python train.py --intermediate_size=2048 --hidden_act="swiglu" --norm_place="pre" --rope_theta=100000.0 --tie_word_embeddings=false --init="normal" --init_std_qkv=0.0149 --init_std_down=0.00203 --weight_decay=0.44 --lr_head=0.0054 --decay_fraction=0.334 --max_seq_len=1024 --max_steps=5414
MLP neurons of a small language model. Each row is named by its layer, matrix (down: output weights) and neuron, and shows model dimensions 512-767. Each number is 500 + 50 x the weight over its row's rms, rounded and kept within 0 to 999. Numbers have three digits each. A neuron's up and down rows have the sign that makes its largest values positive.
After each neuron's rows, "raises" lists the tokens whose logits its output raises most directly, leaving later layers aside.

L4.down1122:440506490502580546521510522511407487518519405521441559553393431525469489461496480444455555516464556557611523507410498489557498516477569453489426482451541578479415561559444576584555521486552545465497504484505555394570464543295493397461482432509493537596497478576519533455382509484501506456573473602436554504504517479473454622454466534502586463444536494548501456445446571568565456605381569556494527579466462605496459456510528525595441452567506500465453507450542464430538458599509438539478517526489520417527603572523504518461522511528400463506409516391481483591377453528471488458420446553456550601444451489460558554472405467556433428497409370524535402508508542517448598500524471415444519456562499545495516440490479522530521484531326526468487548469444507504543484518534543
raises: " others.", " etc.", " other", " of other", " additional"

L4.down287:502445433456482475489499463542548528482545453586435502430533554556397553445444479498550485400528497443483550506459460495596458572481456454566438530442509492469469532479556456530531386458475472517550485390470548486491544496571525517471510588520570583435542543520466521420479432465462556454460501522546513504523409559416518497482470524545483448497515538460598468487469464456495486517584611468519528530475534521351559498543528460482566506559425532519589575481491472514489548452510548527588599500525522496532536512499533509418486449415558460427433456552519428406512504419471513461492410560447507562612576508533482600568518456462568462477435518524463540545499500524528520527519550510452477547549433477507622582482535449544513510438543469406511495499538443489533501468514568
raises: " who were", " were", " that were", " seasons", " divisions"

L2.down1451:493534481549472543484484415518447451611435555458515478482434461466467505532530500459401475560587485567522522553416407509457566504618515490488490511557556530580408504459455458418482588544555529510454574518585499459549535554519488539494514446456433575406447510461420492500484434591480487484454528505544465475502506530544594587515481520450426459437464478426505596416459440524448474490459493516626592484498567426506453511484465541537553405551556558506539521441494490540458553580560516613411508453458632458531452543608575540519527513568420474470602598459500423591505427461504541482499493456426477418537501511536485496511407524591633430465510538480517545555587487478485508577566503462464495495517442483478501467564477585491494571501513515528503471533476547575508509487548521
raises: "ers of the", "er of the", "eland", "er for", "er to"

L4.down1981:518414479512485485546542452476532525397549395556431546586503549419506554566421506526451485535470454505510538608483516531441547571492468501470574473503585476520471565518473473470446496437537459373495528519445557425441500486624489502548514500464600584432526466505540496577572500414446473466485486543509530465601534494525471548427469494509419547508560460545498544536491480616515527474590411469489507513507573490477450452458541445510547495519454533644470519515446564519471486601528515472434566496427581539528515512546538523521478506388458488579538484514429482481486381526498601474528497508478575488423569440485512510527509545505458544470515489506487502528470503506486619445553560480504535334520533462577493477478393493547419528522502489548521483523495444464483485539577481
raises: "'s ", "'s main", "'s", "'s new", "'s first"

L2.down1352:480486524500466551464484553419548486454425488463483472614517559485494513534527425501447502581302485523496567412551456517495456456527536569501566533490526496541492524558584543525436492530512505568459461442541542615495498535414514410535491505507505532526583460438507532496508432472494548562480495405561512457541500443412522466532545449582418434494532484510549542371491495545539529544347530484514506437465472503495488476588529454475564574511448490520472480524436516526577505480428528462462512455552495524412455465532547583602481491484495465500462530550379525560458446516539457478576494503521503466525570522493542478523566450516458493591483484483458516510515467508419544571499542483490533480536479447588525394564546515443565536524513511489529463461426513517452433551534469
raises: "== History ==", "==Early life==", "==History==", "==Play", "==Career=="

L2.down918:466550523514485533512483493456422499488547489532540484510521537489540478448585469593445477551358541485481514433567487532543490500504510540396501485436544480476558456415504492445420493535471532503434500465535341563504419481308527427480434487567525492496555560526545483483535486493572435466484525530544523482420482491518485498422484394484548438465515506547527568503539464467549582406245467523535456433468415500525475495480572558501475543510448481507483488515501507461535529521488503437457369490517454542464421531369474477498544442479474458476485445544569485507497538493518447443374559621555494496518523475463478543565550462524494433536459526456546606482505517522452505516539525576587493522520496527526423581499537551448454462586568561549501471429452580486511443551465504
raises: "Born in", "== History ==", "He was", "==History==", "It"

L2.down1104:528508469415475469458462518485447480479476522464495564485391535492526483489509459499456482496546462475594472444420451432581466408528481461510572380482487517468462472546446467585530578447454492482532577557507458476513503534434470493426493421564543526533485474507569523459447571460578480486551453495445512500486480542569452659495514523505494542473492545474412437442414497605504492541472459553505492523511495454508472592543491601485460497451534467563585537511472536483409542520528445435470480532397521527586601440547508467440469544537399486496491456393487575507451520613507524504597495461579552660542492477479490494470408493496502444520440523509531522470512520564543477496475433430419634378519525482456487430511540444451487482500398537462492508564510550532513545425509510
raises: " others.", " finally", " of other", " again", "ath"

L4.down272:494433494523499525503563445492483481461474546441442475475496418554545568483497485456555563488628515476402417431489490566437496501497501608527469483489389512553474503474428413441438501527506487440478489556511525445534575539260457446486477573518451574568555463476486535568572531504460424528516447557548517482504499511519510471529484480491580469455510550521528525514408523430523524493549464601461499572515514472439490466450506364471441523471473471546523514464543481438495418344482488469540569556443498475529455478471486441513437475483458498527482484437600480496445515478507599463567406463443463513551495510491537462535540419493453507466492491503534500524422477509573448538512506501451462459497527490498551517530492469574466582486497508485493545455502446529551517422563535
raises: "ment.", ").", ") |  |", "ance.", "el."

L4.down1059:443518477548558469463605515449422482492450442551528474473598505545505498533580520439478524590534429502566517487563508548453481511506506434475521543538419426433506471516500395442476454529488437452532623534469397516489507515055430431519567459517506485463473534512534606425488491573454500497490421441536420489520556583495469438471530529477495529416556526498550497490480513544483554470476512489520542493470432474469470521502468576525490490524517479520345477465557434484463499485523564580483541558419509450570484533522484546531541510438513464596492565571533552559495402447488578524516483527558504531468520498430487540528558440467551519480529481482453496434524470504491548488454436422479523503470507575505541523486542435446470448447561497475479565498424537402531427522430467
raises: "ics", "ics.", "ics and", "ization", "ized"

L4.down901:523547424435501574535534439507460479590495507537567582585467449546466439548368514538500556502588438636395556460551442490515522486370551461430485540426519530441402542441396489602512462471436455477545466420566498559508563515630443411567498461449542519473537400489508512548506514465456595559479457515380536490447508550467575482551508506524476473464433487446488550511416470465508523552499481462468541475540472549448581534454544486521490499519436484575474488470519519624577577546490501521543406483560475479475532435509615494480543471543482447473391492417451539504538531480547479506564503459543503428477585451442544580478496469497529483500441546439424476613528472563502464440528586484366482503498496494463472515419515455437448498539498371484484477452482511447506426461528479
raises: "icate", "ize the", "ize", "ly.", "sch"

L4.down1989:474387464451507575554418477535506417478492495473483549518482435504479557556529643535429508556471482480577442446557546570496559541540492483480551450537556546380471533507473640501511500510503514433501475486437471560516378485503557483476494493538564509503497544460604455484458547519510498469555424547435491527488478465423492510475495476522512506536469555398510495467474513478534470495140451507518532425577419682475598490587509514507487499533455499555546509527455568475441472488618421483506485470438540507608544534538454524496570462514492492527531503470498514458516474481425526481497508573537507473490510446555530509500498514477552506485550543561539414576450489439505556469506511491446446523548555550498532432559440540530534464445591485510500533512541629452544543515499497
raises: "==Rec", "==Reception==", "==Music", "==Personal life==", "==B"

L2.down401:473509461539537530494525537513444564513511422522434436478517450517508519435536544477401418550621571532549377456600527516577545533515555564574510584562439451487500456466477328460517520462589524404549470421489528571443491481500469489457524527516571559519551506523482457399521429517435454493476597452515504569458556530461499502455437516495540456501480483483545484449527414341443547512487536639471529546510463425444528458456482423479455551567567550550495442485450550516489497453565552496423523552511564544562500423432411536478553509473520471343478533496500484512532498495471482450485425539507588508575466424478508594442500452489442486501441433638486493531479510455494543550548549517522543536503507541496579473503471505530516600505593456508493543416535510531548546537518504
raises: "hip", " themselves", " that are", " that were", " have been"

L2.down254:503493494540464446458633504472488444592435569544523471467580520544401584509455507543600494457498578457433475461579566542466455579469467545480517536427490436534517546490477463418417528420477510482439484606395429586495444445405464430512462513502394541512420459498573495478464486447491534490481479438453528495474464439492440516451526444447483544529500443529517527546551468472466509562530421446446483457459486442601552399488561514555502500460483452499544513567540486553469528591419560548484544552531459515478473392486429415557513520431540486526481423483443430506525424454443516478461411448491508538526497552533491521592613551489560522542516549544503500470474522518430434424482536512484521451502472615506519479526513548490453581558489531594620494552431526462470492518441524
raises: " died", " who", " who had", " who has", " whom he"

L4.down60:444590540566403486533561439558546542595538541473499522522566624439490647540519613505576471373541534503521491458508507452530475472497450554481509496505394427454550517518492593384485495541575456496429514539496558491542516476501512506484557468579440512503504577484484445573510534459503467499445445533465505566452490501624425522539563569470518429507441502554521482453547443471551419496574515594436466547459591558465472520503494493534490433472537484527535456461434502506555424534493523491432553499547569558445555442535558471489499616573460465387520554437504536486466515491509500478507550528516498495453524576438583523565513474524530494563428558474521471603525502485537522502471518477566513531363503482524520433494513496544584397505601507423473511420583457547390454565437542
raises: "able", "ative", "ability.", "ability", "ive"

L4.down1355:503471505373439528454510428510468335543546590496525559477567506444526549543509449414428453423485563539522515625454498494555471605474507508529581477511510501453434559524427473506545603496486393467445508501463406537491496554324487542497477487419500525543514514526392427461459508544537611526535524423473495492639495506525496435425560553594455521507515582574484498520537562412497562433488482500493459467546585419539556544528494490513541481527515480506481428513545474495397511505522551492422550528544534480418548501558536572452511503498421518406339555576540581453532477558460400564554549492478485525423486448462487452476583515497457555486526458575493530501487524455485610521563513439461484544530543478520527539465452496419513541510484512496501521338464410441471501538567446
raises: "ly.", " it.", " its", " them.", " enough"

L2.down1861:451490549459423551537534480495482574598476517511561453575594472491498462531434540439600411466504492496434471490539583494564430539520526545422469455501618492479499531498505473453414461538591463520498496489561457478486447490450615393509515449466563483532523479492481507440440428508521474550391430564528492500481509519441546556417490480561568492486573545548500432513479412454528487520522460453586554381371504501516530506537510510561536497450506573589468454487453535526457549453498484489501450392533563459454499413474519488599511591548470506507598512534456487508512548541490527485425495389452481455503547491495389537531445504490665441540511549446487482581514519466528427422556404476455453544488540509608381482527513559533550463446468464514477527487442556472436483519586527
raises: "ness", "est", "ard", "ie", "ness."

L4.down1186:436484546556596507384583485504478523566523520523494458552418546473505486517574482513399468478665513428422425528481546487472500532503502543463533432419536530493551441465454479503589558500511492429488528468457640471533541511505442454566446405552557549520455499513516581482467524557553499365501514403442487554493468503413501525425512497474457515539411570491480542588503494556490528521616581583415559595473546481441478474476476526449454522521511471467476392496589605559617531450514451549516536537460409403532462514481538427479533529537452519460478482532537517472499399525494493516517503535523509519459547468569492478407621451451496574486470444486438497545495489484527462522449506491607498446505544549576501423563476526532537494602524473457597598487410536538436469506465497
raises: "ife", "ament", "ift", "ands", "ime"

L2.down724:466499479446473458512492489487548437539549576446447456571399592523561510525497505516486494479467512465552438497484435516488482492492530513499500487548505519424456480446475535440463581434495468442444548513442394465447493541342452486459490447464527437535573528488535479461401407506544476495480555576574462524612482450455604491421449480467595579416505575470520464532495544526555510513453463479583549458516600576497461481548521530560560543574545554498486408560518443539418444429585573458471507467551534423500570428597497473609537497548466478524465462524525522430589545483528440473447522508530463468482450510457509569465437461504537584495537517483508624463503500520568469568587489375585539471481530550519491526634483496461421499554472536537453542458520426517543515535474524
raises: " his", "ed his", " new", " a", "ed as"

L4.down1748:513449516527404555472464535509536444413503536615525527542621474477478531439571471509521542510407547586519414515583561576548435539501567465505531442455458576502443456482507499540452535596480460376494498466471406467447539525392488481530470497580535521503498500483385522372460396468552526480468516418550530471493508502521400467440492464554434485553441475477559540483489496509549524486525484488503448446547452537519479576450472459503512551573493539399533498512483543551518490450488498478479508504626515512491555490475547453511529512459500525594389462569498540501549480476472493533493531442469493523539504421498553447497487405532436604437473559537457375502498561562525520494563573480446464516451536587491570530451471469439388554525541487511565545440457498382490436395495410
raises: " it.", " these", " the ", " its", " a b"

L2.down371:448471486483489468487591461435482438433532445528498512515436464510470533510479523519520527635575549452523528404490505516575542530524499583523544452548473511522492508527515551457410530565543632509453539541413501434503389520500496564567506492502572406526572568523484587488605409485509475505515530509494524433515495484457411586433514472523507519545479432445495446475525550539507481479507520463459551456543483433441478557456552502542561526603526558543583583512357488511495504493519396543568513474465522545560524418518407421505522536555512538621590490465401508541570463517542453417466501514516542520605546482449539486501509427570544474570540448401442492571422489483385446487516601533504527517408473431569468533565467493541482477524491505558573524572523517536471487541503610
raises: "'s main", "'s new", "'s first", " was originally", "'s "

L4.down291:571372568523522559533550545510553477379534492523535507522545539520528490511464518556378476391529497515460446504508499524534482563545512600433519582515527511618517492510451479477564529503475457482495517437477436508458523493467544466404453480520528460493493492388522514476519533461528494556469519481485507505466515551537547419545498494515514542532440416446523448505436451509533522559550447438498495516552529399457470467527506442482486434499504536517564509430444607502421485519545472510516362552511482494575500444492510595524449502549491422546434423460563499510504473498524400457587455558538561417497587462597527470494457524521524425437547470505434512482483469401524540503502487453562485469492504540533518521520533567546506500534481485554477508491528395470639620482429417
raises: " suburb", " near", " village", " north", " south"

L2.down1891:501474535532497502481577598547450596455447560504537426520495546470451402484507488452588547491518501395424500560501515517522471498549478498506500460502476449538618487470463489581472516465452448467448563407481517459508607517445419421450520635567508487481424489442515557536495462482530537424502484573417466479505488376543548456477405465439497413525501472518449463623570478467514485579434477401483479548572511458492447545494511520606496489398577541510561455482472511445528486490521452484503491514438550496467587393499452437574554503488473524554489526568504518548458564504453509518616440592577523467511450505527407543540492494435495522573474475543521493508551520485404506412593587494441464508429425467516569438418554489481529573510581486475497453559537493467497554519528501
raises: " March ", " April ", " October ", " August ", " July "

L2.down1108:486561532519462519550508553487521487477474489556463563506494553383509467574498509454473507453426601490473494505520506513416443499455390535450530532488487574467568487523458479517474398504471494494470426405538502521496488577454486487484584432500542451510497553490488633517438524501500411502590555505520464407543578500501519488437497552432588554422506529414495545573513501444505568503502546553496479534426445539458446519492433535505456532492586559522455560506559485431563458512437473513504502475567529374461520533416459562485552416483482497476457470514561528538488414509493524536505489459470497495561527538425546613491488513496406585507484467469576585498694411465525570340503469471559523480517504579473537418491517522555379560522488408495463541421500517433487508524467504
raises: " they", " she was", " he also", " he had", " they were"

L4.down1410:499442571446498580501515544519582523475479574456459517480486547500525525515524570489489528406502549495490481541572439441460570461472499533540485397482534345484451587538472453559535550533416457500498518522427535367502439462343531489491481489389510385527528518516499529439452585501442627531484505415473447473482509473559496448458527447443522521462470513534441511480600475525498454434417433469398450487480447527538533495516518547508666570516423492527454449462507445482546445578474480551486455576541534436476549525541547363494524546470483464511527493515502468458546499497381496600478582464445515507506502444602504482575506428507451427589635537484567500494553555493459478509535538542513483487467463462474473548532531531469549475458474526516511535503425476505585515493449432
raises: "\" is", " you", " must be", " cannot be", "o\""

L4.down1442:461508514476490589582529523455556423463473555450441519556509493525458504532534463441476636501427607459535525454429539415556491548518534454552475483474523569403566463505526459463538514533533575492579535451540479371447500543485472548472533522537526486503531506559448496581432507524546474536508416514533498551492458489482475508484501515546563468564509465487472494344511588535507539433168497502508545470525443520503435476588521487591515531489502506439479471500466492539394426497530567497402597491505428511532520545532551453508511494488506551492513571550492475484440592494542531462515485467503436524495499513439489508564561482527450542415486517546569406477468569464525554531471421431588542456520558514571529480471472510550518530575439620441427440443534361467535494423491482
raises: " his", " their", " its", " some", " an"

L4.down1829:502490464464557469522448465650464513469499512612522498496619547467525561528573502531543449515509527504482570494490491596536506513499444489538442474505465434467620463489541530561429499505467560549402521499553517454487476495112466581534457435471599424512487440495499522495546520481490468512468492461601465431488557515566474465459518447461449534504554460552541569469489402526511558423322468595525500530468559504534443528469437573518457502578515484531477533504541540502501477475565531489581489383522533611536483483440565469569569463592519482472491483482473557532590483502489456576511488388519469486476486522547518476478524521556414486472511513401522501509467443419468432471502480543587511445454533439538428542521559565444476440552624495540473511482566554469519527480517504
raises: "'", "alth", "hip", "here", "'t"

L4.down1614:523480516401396528423492512541501476484459588533493482487593396434546512529422431464553451560657478562543545440449454487583419483546514559523469496523475515426422448533427502478518527503459471493469501553515476550477390517174447507426513528524494484503533523516509534499437569516514493494548500571510494465377497573454539605402391577532533502550406510486412493495454439523494453460502547457586546557515485497485414499505545485483532454453534431578485564481419526552458469505512529434522449468577505531462463504567485503547516456534570449449476476572464455472487521552478383527517488546481440518531552415421503519434467581450536537521543466479471541439462501428583499483555456446510537449521453515567543465543465608426562472551389514573577566480476483494636452414545526
raises: "est", "est.", "ly", "ened", "ness"

L2.down1227:473460478534505473484508508555539534498490581566494434520452548471514433482539601509508460463579519515494421520569411503488480452546498534533548477511463408423393552514582502508558515492472503424489373571466546502534446537335530620478492492496565445537506571531460480446449554541460613493459466477427413566480401463485545396491528507504602580381450543541440493499552460490592472463591503500427475465535522433560501487550508587448583541490419504511485377502493480469524479560574476560410442512502539401459566470528514496471661525510479502469484524497487505418480461450441520499539509446486471556499552369560488496537587449485439459481558555491533489448533586501504499508500479508451390497481529566460467571472532594538466519484498500574508526389501450455540493498488441
raises: "...", ",\"", "”", "\".", "\" and"

L4.down649:403560476493554539372542511600432490494565535516496524497397476430487489566434490488592539585596564403501481559471526489436453566512530516499531458557554478426485445477528502426475493438505572472472475467591496476475593445991584519476485448484549433506540513510517421562487401470569510533478549561484475507560467491511531503511500526430465499555520500425471529552448477600422555542375448455477536466510483481488496529489479530490513507535476574536484490631458553526488494416442571483493528465468563557420426506433536495482504499487509478534529521475520457571459497467462541531390524497523510470550500434507426519496533556531569465484467500469415536483574514502570450535473425496500543414372512466504417561517498575521503442462383413507509490555421504540495578554447529
raises: "sey", "k", "ft", "by", "ker"

L4.down431:431530475485449381448538563497519493454474438509518528497513529469418611497405502499493527502476447392536517472498397500565498399565492513553537524417515399502513473486492598504390545466481577487511505475562550420490484606376542538439547439569565458527497582522513425481568534431585489408508511504532458496555529486421451428542441513404498477513464471511430533545470492631599622439571574445581487540514495579490499559573495470447530473583463535468465501537484515487524485402520536436561482419462443567528471444540549538433547673508546474657595480552533475464530510573502350453509486540504538439565489522532491503546518558491571480563500627505498482459449483491543450627501486475521531440509563535510509553584555545426512464450493603484516457506493486526444503574508444
raises: " until ", " until the", " until", " to ", " into the"

L4.down1274:519479427429518464497480534584493517449543403488431555462435418527430554444509516513475456482539464481541515501518471542527537514516602559546560557472446505505468491455505545556467492406462556494463499441501466576455575483493527496439548419513504562522493526569505410486417437479518467548454451508573477447423503542459486459459439461479496514530460558528497434574502485434574508534509473440494384523462472431480506537380511549462499328393508567437460558487432397399531604506578572498522460459393532486467481476417577539457446487507419470440474428547504512585452478445459498516479516464557485492503501453540514503491566452501551421469503509558551563481426454504479496464476601498507516507525496555534503551445410484483479384501434518569513531616568488544446503518478515
raises: " times", " time.", " times.", " ability", " rate"

L4.down298:521557512434481501425460474534549471516516501514592480509606456471509511625566513425508566448400636608594500516474402539556594549440441485563486501553469531490458561540484414538532497475473450476553534495458470495504555531339542428539471392484482575478552489540450481431467502537527435561491458442484496613603445550529602379520523535527576578522503574503497479491474532454527428502498502476533533415397464502403573506509599410523541429526445485529417433536513473401575531505536467580404530506502551469526462608506477508451559564528478480465382471541563568527466513590480450589548514537527486552583531449522514508533480437518549464542492519532458508504426455463452564579556531451392435497446548422498430519454429511508344557471534560496587552434510436408494514572569552
raises: " it.", " another", " her", " the ", " him"

L2.down1109:540506505480492510574472460551519498458537513547447555576632546557522433448567594506540503494489397576429423472397487404460516489495457496539410418563478352489424505538471400480533565476439480550604539513500593523568524468371507514536456481466499403561452503617419592509506507477374501515594586500484507570598535537520538563522543477468442477505415665547480464523534447463494458496534539508577524490516461510505417515466465479466563414539585564514509520408472549526539494424542509498539501481404584551525443447564482589490372435452494510509591554582459550481515485465437578479469546512603569420514411487409491420467513461499494512601527503415625464467542441508447581449483473500476469473431427468532568497463558467429467557497477527557566407522434527540463468436460517
raises: "-born", "ian", " soil", "ese", " national"

L4.down41:535436397485581548571504463477503496576538532388483453525419508519552553610462547453488539496195523383474492524501401477566579447525489440554474546536520473475474421395413537564448466471474512533480561429531561422552478605488547491465505495529553483472592623487459464503573442491541498603481521592392499532547562502580433534553455497501568550548450508457542514527521451525635381447253477449474484576491454566571483540520469444397545440565492538511496579470541537387518440536529549560436483460492500519493466498494478507534502411510462526528489471504530417523470530518551449483446493576460528425527483515502474470589462506555383446437560517533509509517502529557544429574524530517456449603505542451478442425476450499492486502480532527527515481501446430534498537587487531
raises: "==P", "==B", "== Personal life ==", "==Reception==", "== C"

L2.down817:550538471428596437560449535459512536371506426489409547528499534512537513419568470498477396604537439476477460439605519473478559515488522501418547506495532444490540457580485418496516510535523506437527515465502492534434448503522451366471468442479521450581551502495550565435570513502380476530402578522544520517491484521530497364452580501524514564456473593508544509475473479508499509505526444545519487516499457460443531469506632538569354520499531429475451526624446472576484545510466482481515571530508542518509455436534567421564510458443433492487481476438449475479450581597472565548428562485524510462602494495521481496491429466606531489542552524464464474597503491560506438517500416422495554493605519529489425554542516486517454429565491462448546479467464598489527529458475500
raises: "ic and", "ics and", "ics.", "g.", "ic"

L4.down781:432556537519472508539529510438501461552455384457597629527553522460553538595553504554469521425573463436455483447565518525565531582494464460441402528514452522508518482495519515514454457530491454558498493489546457422503573449230453452500493520562494433523592480474469494491482449450569514531540509491582483470455490532505579488477516485530487512434457448379449498535513486364446361491429508492506505457502460498435475456561479471475481485506532633498529436449531661465468464541462491515455512538524517520592454524572508578519459596465477573538423531529445558469499546568422362536411464569426592461507414451541502528571468502628626649425547489565558508563529533511447505442520547570438520513622536478432418563502523504541506534440501440482467485542498569515583496436527495
raises: " countries", " United States", " world", " United States.", " country"

L4.down2018:607433443401489541473509490589591464470435455432506459606502506508582477447513448433483467465503558489422414482434457463512503554533448520520532563501508493633601540523444379575533524468507454409501483399470535490517446513395473565459566512485567484523493423483547533448525493570528546538504579426466428510510468479490508428489566506410491537544453517453571451508467469532499527507486507430429600514527546517486422530520487510482576450517579623526477393550434561467560470435537454535491488469354515501597533407493424565548557500462456493529551465520512466471559523466509443530540536485489569473515513488564499534403491569519584463504570478480548486406503489488495558443439462561517524430518518527428605510478524497522515535445548385494479545420517486435557487465415552
raises: " where the", " villages", " river", " suburb", " north"

L4.down1458:442575463495565538537485489510496436504503467550525467485578552449456523555435435543529468429482540615476501539555554534561547437523495526441491500525524553573535541547553469511490480500522525466459524395531598512392536367610502404551527458451520440515466466399534521567508417542461419528483528537493490490461542487489543519429545440438357535471526499497429468513435467440571392443572482476534458421477467515496571490396492512506521504512456498518482522487501533478533487440540519489497546510550536358534484401474523472490522410474551447460539453443461524508511625474605460519523460506540448527504533542465540470404600510449447494531523470514450523489479505579488570656560446558524484510493502505564511481462478501486441475523607499476564489401520534516418442563454529
raises: "any", "ax", "s", "os", "ines"

L4.down295:595553568525546548551524466552492462577546456492554459471487488490468581555465470484583539595439504497475444479516530494496587492528481484485433594548538479539442469509575517531478426519531554481456458533526491463454493491339506532561426412513526498529547552541536550501486536522464505413515543505463621441543483430528466556463541566436464473486580494558523576539519516525395562523522525599500393504416477595518493443485518443429476486492498401479446498458503448558523465563494464579487522534532450558463429553526371553466581556470464489556555650444495493451530448519497495558463515432404513516535429552576415420414492534557489434482527500529591564559428578568491468500487491589465500564544541502530505514626576541484491479443508469468435512394510490550489549526548503
raises: " of the", " of the G", " of a", " of an", " of H"

L2.down584:523509512447435516490482609425560465507549572563464481546553548478591433443593523492584519463517506538510513455575511538468559449426531468457518402532460475403570531499565513423454558631505593538469450450629485429487570449507585437518489483495488510495496486467426442494489473499435540508503520441526486498509554564442460473513523566564404575448449552486417541447582487484507463505438434467574478524499470475545546489482455541562455496555394477481406490477482514498484477485507476548529461483555397468472441391481471510534520471561523497429517486568475499502530437511490534589499503502407438508523586500493497431499530505473513571440500500416431358508469545444488393565517400418454428501503481614513444517568592493507463433498470502493427543498498569464437553538538476
raises: "a", "e", "im", "ura", "in"

L4.down524:415532557518508469530510549456520579543486484517442636430510404476526435589524543550389553497432484510455488422518538508477505626443514459454540462554451547564552431515505508568419470455429597631449499498467497604497538461447458548497477508428431506509516519413496526528417463522501579542466458387597538535449442461573496545454508465463484518539443506521489520540495502581586531494405443537445568551448509512447559464477507528535502569526575459473490567497512432520459470535523554513599461538577468462485466428527486564386484530486473507489440503478442496549466535500414575508483400463454514450471571541470446473410449490502501510450573488467395486466469495494472593509515534466534573501488521575522610503569397556494502528489463358497463597497458534557476491488438569
raises: " time.", " time,", " extent", " times", " level."

L4.down153:543426431529482439584565420569570603558558527527512589552457402484455463550437491579454501461406363466473525515487577565526426544494489483536452540511528446512459534524559537501473536453493535421468513547498517439505520494374513497524459512442478576467426520455495488475545481492552479497544553398507561588383352361450413491510457494424451525539438428462523602491474537467592630498413466509546444498506495520484572514502565597444370446453505480573513569545457528536478464472495586534448536436424513435442489462514568550519458492507476501489508378493501438514451512430552571456516450548553509572513495500561508487557466493498489487452534462506555504527480473554514432399533542504505514417593486468546479523422481484424584547587461536546512559538461618497511564488531512
raises: "'s mother", "'s son", "'s main", "'s first", "- In"

L2.down385:481527536524566495441537502471376510621460498534602549466601503498411524586489416481561388557505570539470518504501536518496484481522516545502500473455498439535455491376484529402488515536513535531492479544427505567439490446253526346433460478500504553567544541487482581447507471493572509449486485376461580471418559437572446480483434485457509534558499479552501487502480513410464542455518495551539472486566556547527446543452475478472584514509498469416544541474459452536486515525436525594466497558494548604484446559488533510526415524433481486450544551558543507570382344490452435543479566436445477544407501509443560553586689497516462488513464569599570502495490544550474521528473470511524522528569460542575576469461546539465512567548534524486518514556418510471530494547531518
raises: "dom", "hip", " who", " whom", " who had"

L4.down452:413405417522485495443521505551551495416519486598449410468458481545556534508487471514516478430500540534430500491533531482544444546525521459510442480515482565449648520452508561513439492426558543477484568450583443419442527560603462457531456590505481425493499477526564620450479355481555565503485569514537521454424609545453489515489556442506464483470406517445487442562476578509480449473448434493485513457541623436520466504480375594528509560478496515589506448459521429522505473444491531494529541541525397502543486448490435369518384463527589484626435470480523495487402505440516438558468541479485426474544446528454427470558525461518502548469497486548485472552543548475566489554470545531556442510502511478464415472449480634500500538659566485529484492516574468466509503544447477
raises: " March ", " January ", " April ", " August ", " December "

L4.down24:568428543620536528538571520611462578562513602515488489511529457529556519505514445506577512493636457450430515541461487497481479443458578539577483490626410505522482544561506523489573456528476549493564486445434550474525513467205593484438406488478472619538411509454464496556528572491453504531426501463390511569418450434540551600475485556547473511526483559557500556517438499522586505431642535382445574574487614465466417512514514544454587480519481526487546497472486558480459523464547549554559446499523502397532484548494483431552600499546460486423539453565520526562537501419441395566513464448498505472472534423549478471456552446511507569520463461435505486539497546539567470451472484510466466490426566495409461551520569543553554539561558521518521503540536428549391502398566483
raises: ",\"", "\".", "\",", "\" and", "\" The"

L4.down1641:474526422537405416433455412495545473429554533600466513444546476469519432527597544542405514487456514458543524428491426473386505476481486440485499461553473471535478467478545547541499459496517557490481545451488524574578426540213586528473500553531517563511474573428535483453478463496505347493510604517511448484608571483531548559481550497424525465479522382480566520503438518536547539513376527545509570616473491552501570565470524493561483656389543523462481635523551479606594492496424503580577463453480638527519501535558485494514516498562465536416511385556475455485531478449548462447457417537536450491568503522552565475425529440540493509469491501572517588502554465565499596519477495486458451523495464531527592390518517481545454552396437547465473634437559522478489519501404565
raises: " they", " he was", " it was", " she was", " they are"

L4.down1793:489532484620457516522483448568546566532475418415575480441535497524527536486505469476498469539580626488542457458554472485518506488410522509532502453525429587511515519494547465417497530600563486499472587497471433478458548525414483558528523512503554635517425503534502511397527473490482542463470522487468453487501426534515524496516439507459482531576488514550452546449547519516472500497515564578492501501564486501457504531526554493514506496554518509563627534465524478529481487471456593474491523541443544556549528602451432468487484476496536424422414526445498481536489507473592465485493459550434520401539394572535536657451493393518463494446481514503490462505477535554503457552478511501512459611551489586433539491449529485513489544421564501466525436508508552522464513553521499
raises: " that are", " were", " that were", " are", " were made"